MLP neurons of a small language model. Each row is named by its layer, matrix (gate and up: input weights; down: output weights) and neuron, and shows model dimensions 64-191. Each number is 128 + 32 x the weight over its row's rms, rounded and kept within 0 to 255. Numbers have three digits each. A neuron's up and down rows have the sign that makes its largest values positive.
After each neuron's rows, "fires in" lists the words (lower case) most often at its 100 highest values on Wikipedia text that the model never trained on; "fires before" lists the tokens most often just after its 100 highest values on Wikipedia text that the model never trained on.

L4.gate426:165130145111154130148141157142143102108157131137128140082203138143107136086100129086083134166118165106045096131212164118113115150103127143103171091089110118147110093165176105076148165119087082141130175186142153160123130130102092153164157124137165103152161165170112109106112097084165123092110107022174133115159117162125134142093137142103132088165100142137179068176179159163141127154097
L4.up426:170128141156087179124094123108140164161161124137053191188165133139120153140193125119195142166105102133125129108088178071093147079147153137151095170150107085178098124163126091125104092088162115172093129176150137146142175136060151167135073132143127184114143138151146103157124148059141208151118129138105113142069090088156103104120071133117122071123141107142183160134102116147139102089135
L4.down426:120153151080176103094159135074186133110183114151115180137139165149177146096126146067096132134046144120096115136089142145129156153107179170159117123077168089148142120121058140171145131108102124128139163175111136137121136115132144085139142166120119112112058149156173119140088120119086146123067111140070113081154129112187098169158070108124163152094117180141202119169148206128144130174089
fires in: "1", "0", "3"
fires before: " |", "–1", "-", "–0", ".", ","

L6.gate481:106112157185156158177171179130094138151159132134162088134155119143128194094102109166138095105157132139132071135128160128120161121105092098087093155141127137093095118146134116132174143163104150087129174168074114149183115088169147173111139105188116165105151150147173044137109146111173115105177143121197158052113105089174105169124115170143099128100118072074145131146127172123142123148091
L6.up481:115109158163133109107134122148192169156125176135092103132156146097130111107108145144126146078127173127161096175135131172140117136136105121086079181114142194089133124130154126176157173124150060126131132077109053159105078087154118103100065145179133094123146074134130117118106137086149132127135068151140118127110128104113113156144101083146137093125097093080113167151152121085106118131112
L6.down481:137125109166141091088165165112163135134096128128133129137139174200124097094124112158089133108172151174131103154084078126181112108148108136161067118145138131150151100133150083158085161149104077078106150159159105125122117123162120089138102149053193075088126108150118122156070152117126137088120129042102132122079152136097151100097153130087200125113071115092120105163077107152152159133066
fires in: "is", "was", "hospital", "clinical", "since"
fires before: " a", " an", "ical", "it", "ce"

L11.gate306:132129128101131131149104128113169083165121076189082137136105176133068170066086136133129139106163122141079142127132142142086121142101126177116145100159135152087130113156173148087133137139050154099077093175092097083128119193105147122153088123113130125143159147141091151148150183120123154102131136177156124138082153127128081164204203083095028140064133093115149099156164189065093131155130
L11.up306:139176115120152109150150120124104162122178187126173092083092097112149138189112109125129175127159103175160142208116110104110156168096166151129111195103148185198145113154107122140122123109133105143201159095061128173141131128130184119106161144158120162093122056089047153102130124114111115125112121104176135117161060139178152138082094132120134146066123101137112144150110122163111126104098
L11.down306:148104092102104065110162115106122100087088147123086141161093081139179184103113108132158145121106087089084203157116110137128086136140149113140051132047143109199138027157099117161114132088174128118127122080133086124093127125116082111156108105168105100113155161098075143135163132073145187159092123214098056128138142110083124170185065179096078138152162110177092179100111129123142114059068
fires in: "mf", "fw", "2", "3", "4", "df"
fires before: " |", "W"

L3.gate383:128131108106154110124171155143102122121135168211147163143170126106164139102180093054121168119082113112175136141162121120151106218134142168104133093131098154063058113152136074104146093132082054120152189153124192161145124151137136147119108079112116096142139140137096107163098158069151136131163114144114115186072103111133108138132155132076097161158080155175099141135139124161131145078117
L3.up383:187162161173144110135209150168107160072146121180144199130155145133137154105096106143052117064106135137129148103164176164125080166209143181101150090132106167079078083108138091085117144089106111105115128178116149115166146137169137168138136093168116118181127135113096114169049150062153131095106136106145118155135127097137088147137177112076123114125047167169120162149136158161108130092115
L3.down383:175106158174137161124183147107145175143215091105136158103124163131155118138128119118113127130108117172116181101162153182088115116120134182154165122158100109120127085129146146143079116147074103108153116164157140128110121149165130080095117135148087130105143137054099103136068112095122121091110144115138112158119123090000060136134142135110166123108117127180143137122144170127136136111112
fires in: "20", "10", "18", "14", "17"
fires before: " |", ",", "th", "."

L2.gate388:140149118172108175181159081125101178138123085145141142090109144110145144174145076164141159127191046046083126106121194164187188127110162093119091086096097125093151134150188099109070114151133082101186091164140112130054110095117166098176123131159115101105111111128135091161159106148127077147114102157092147185084163145121123121106103134074092144100112133164108102180099101165178168136159
L2.up388:125092124175138156152158156117057145087123092186105147066157133121077096126174104184135154084129081124118077134100139138141171170099154158146152111091086145147157161148193039117123117159136142122156091170119142142143120130135139140124106196137145142137112117146177097134135107122141095149113127099045142153107145103157094084108126189059073156145107128143142116165076090143150144117151
L2.down388:085163141146142105184097151159118136196148104043146166101100097123155185168045105109178149160224101088122195117123122143110134115113117145097112112116146140155142135081129108149113150131158082079150122140192131090119084110153190078143145112114138096076106148077078081111138118155146084211138124125155190139071166159118097113106122137175119155097095141152092110105102065144157196130089
fires in: "0", "1", "3", "2"
fires before: " |", ")"

L3.gate277:122104156123126144173176171125121126067088130171059064126129132110122134087064069139098179140100109199122053135153119106137134130102196137149101123145142093121137050103101116094170113110123112078081208145171115119169114120161119197163150166141118190148104172178073116119116151163125139103146153082091168156150089115141185093133103142134103126161128114078098110123109168125092097177109
L3.up277:116178127166106141134156167148132077098062120144086069098145127127128073134069095078109163135092151182077087133148134166176136123120156135122085133149130109123124081115127093110109110163105091107135169131134062141127073136114111149182179157200095106112128203104099140099142111105137129177134135077138111147176104112078189076133154073094111147136091161117107112093131139137105103205111
L3.down277:127159095180128124138140151124120106087097121131154170069116148127199120121119143056159155184118201142073083159101145160172118109112092073146114127139154144125121160106078098039072120150132074091155157103120116133135112138068115116145143100173138086082140116050104181119096120080137142190104119084164134113161113114048140142113162083094140100167060188131095109099124065129148162124142
fires in: "win", "won", "bronze", "2022", "winning", "2012"
fires before: " |", " the", "ner", "d", "ning"

L4.gate484:111141153085116155160139145151130088135087116160127141169108120166131140140103169139139071125091114126129087106109106085147102161078156157135130143151092200132079100193156114139127122098134094141194114118154106128128126157208096147119078162112200134110154097127100167092135139069168126147143101082137155115148048161158186138126133096114034127131117063169101097132054205154168083123089
L4.up484:168132184167113184149125189112137114161108144141163094195146091142173118143071119114173059170116180120159094110105115128148154092105182148108150073149122139143164188106133124126142091152117159118163132130118110118152122107101153125153101121122078124187149106123155158121141139140138098193070120070097126154127072177114161187086116113070121036158155138081107140133143100140146129097157
L4.down484:142147124179147119118160145119097118099135054150142162173147124126116124174133096142161078078166162095139150138166137082109164112056150080138113120161112160098149139116100109128121123162125131064135133164161129114073129100097146081161179138133100146180101140093170110137124119162094154123081154060066123150116106092149114169075138145140131069150092162101122140173108062096101223090135
fires in: "member", "assembly", "celtic", "ireland", "miles", "miguel"
fires before: "er", "ly", "tic", "land", "ar"

L9.gate279:094131103156125185163099100157066130101156118132131087139106152085123210135093093118109113091111125118117125142121110097117104148089152118105103178120163126054146122085121147112136099067110094070156130142155145109165152107110116133144101093133155154092184115138106143117105121052125100150112117069057082209123074133151147147108102057104090099084116147135147184143141097060146163111049
L9.up279:138057127137105146163088146116145114113188131195080136102125146118098147092140082044105138189095096117123158151116114136084190155113163176158117110134096087089088086098098165113141066150103169175105162187116192082072179143084155110086073122110113101143144147187094190105099136117138146193154115071094077105111081146139135170093119147145119173143101126084148138135085155154149170086060
L9.down279:135102140113190124089108088129100145145196169142152154141103170132114101143143128113111083084113188081111150128184131143107141124122095153119142110077105141169114115075154118121117121163149136106086154158143120083126118104139139093111104103124131147131132171160112114151185124183111124132124097177143094072125149150146088100152127147117147141116107135083165121131164169163097149105139
fires in: "0", "2", "3", "6", "1"
fires before: " |", "."

L2.gate450:124127129197117158159128088095101126090147099166154120144098105153126150104149118134137160162097087157109069125130125121139133149104128201120052110130162136129119137058125086123132139122146180149134140136106147112164134090160167104175110162142195158110139122144060168073166100134138118148117096133137107100106148111136101119102164156091096109126089120176126190129159134151130137126166
L2.up450:128104160132155133138104091137123165088147108135130118108135113117200150158152142159127182164145119107096128144150156095088146160080098161119089189082113179126098150089184047106119174153109155168167172137145161163144133173138169101184064144146142105097140136060115117064084099107111127134113091083157119179140126125095119077081145082095128109122049165156106180168120118145122199157155
L2.down450:159105144116161116090129178109128142131162143079142108111114151130177158137114138088116139155127062097113171171117114097136170189112124122187142167116114129163068135124154104123113168141047106115124104120123149104156140182135147114178064150144148089148101157098144120142098127087113111125106139097115130193151109129071134153102125096134193152115053178126114136097141139104137144142154
fires in: "0", "2", "3", "1", "w", "fw"
fires before: " |", "ally"

L3.gate37:143108122089150057155092109062156109167147117156173125169092169086070156136110182152171099119066135106137115116133162126109085096134061112104198132151142134183124146157157053152103186181108126132102149116118149143112158147070130116138141135180106054120125171123140159168106187041089138073108185127149104100076149130162120134165167125139122165100154087116149123110169098151147145109169
L3.up37:098180120104107129153133159189133076099096081157118122135185195129121125140114142132147146121133155117117111135059167110084111064130115115177132163159118175121113150119140115122163139160132095107113052111161087090146082154150110154138131081147181156099111135136111128103164166114120106083100144141092104155090097132145167112108139126149119090129124161145112121137057145130080105192110
L3.down37:075147166028105124160076129181111140112104129128138115084158223154162127165156137111094142145137141154140133087114123107156145115100077144156144106202181170120158174077125120127120127149128088127168068145134099150106170118176119150119115133125127104182109097141059157099117151117103060083049159147089126173145087125175128135142127166141051107054120096136162144177102097156094150165121
fires in: "warped", "court", "president", "war"
fires before: "p", " of", ":", " for", "."

L3.gate353:129103094074158148171076200146138107095167077154112156171194117142175191171131125147091138036132094132122090068110173138195117140139169126124093076152158129121147159141172101145094084062170099122127161132087108169093151127162079177122101140139158127134113126108088098113140123080113147110125194155126065130106097193135176125155130109093101128123148163115091157142189148107076123153070
L3.up353:136130107152123094128146114118045138204149129120126074087068065140094046152140086077147148113110085109123126127157105117108120167080181123126169086095173110049115117038171110126105125146107134160116156152119106161105102128152106084112118135093120096154185075125122154119085177178106127177118118148092101148089158137131057125130148102167126128097118088161181113109182146170112179118136
L3.down353:132103112171144090104127099158138144141173132198162139092114121137150081121131127084137162153144103157139127114125171119143106138126181170095129113099155129083156133090178119135157094121131115088101097136148062128093113149127188127230159125098105167167182107122126085142074113129090105118076122126123116074077154109140132140134099114101231108140190123091085111128137145137124125116105
fires in: "is", "was", "seminaries"
fires before: " a", " an", "min"

L2.gate62:141076050117038095123131139133095190121157062154106175134120099136144079153183080150226181081137123107111098134176136129130162184105152207111139147179134131108135125090133098118119156166126129127169129138116170108131132167171054083146126100113132104172096135151160114120171148125119118153118066038115095187139068117139173118180105068127134199146032171160152120131072099152143158139130
L2.up62:083185143111126135126123128118134114137116146161164142106102135143123158138109117120144149199178140105075150095109133035144101167118136115084071156088174164092148102226148128078154118114175111131108115129084134178165136089105184119110164122159151087099101179151117138153108105142191142131155089173114156157142128086135118137089147130123149147038149171154106138181204130101106125106150
L2.down62:101181127142181133095145154072097131114191105134130131136096167131131141075112084113128095098158120090100120168141112188095087142100118175109085205149132122174097133120086107121095172115155123132174128152111133089146095106167091083114137145173064093064130136082122085172076110143184119184149068071129118152147125105144149085132126094107081154162083146139122088176118144088093092121162
fires in: "1", "0", "3", "2"
fires before: " |", "–"

L12.gate195:109149115148108130174112141116118130123121122125127135130109099104100090095080170152123108089149109124097067112132102134115145165106165142131122093099166169182152130104178102123109137147153155161163168163144140096112139123120081201206127076063074081076129100131113154155203170130119129147116149112085069202136099102173123172143185154082099106175115132128106151150091208169112167128159
L12.up195:105132161095165172129103130105050119120129123127111162137162136119126080113133135139133202057099065180070138150121112159107062181143048136175124145115131110106157094139156130164079155168069109120200103181103140115165127187143139114125160121136141169160126113143145154119148148119056113150158167124081119160131073206127112158097113185150097157091181108160141141162179142173090108131090
L12.down195:164118179161157116136114135157217072132179133056126146073138123113109074103128105075075185123126149098137079088118124102174053130142096220157119142143179112095139086121145159119156113143060153141124197162099121144097095182103124142117120090109197142114191100147088118142157102122139137150108172131134193168132153105108143113140079099139147122126068147106042125162128049096094171158194
fires in: "loss", "win", "1", "tier", "goals", "0"
fires before: " |", "s", "al", "i", "F"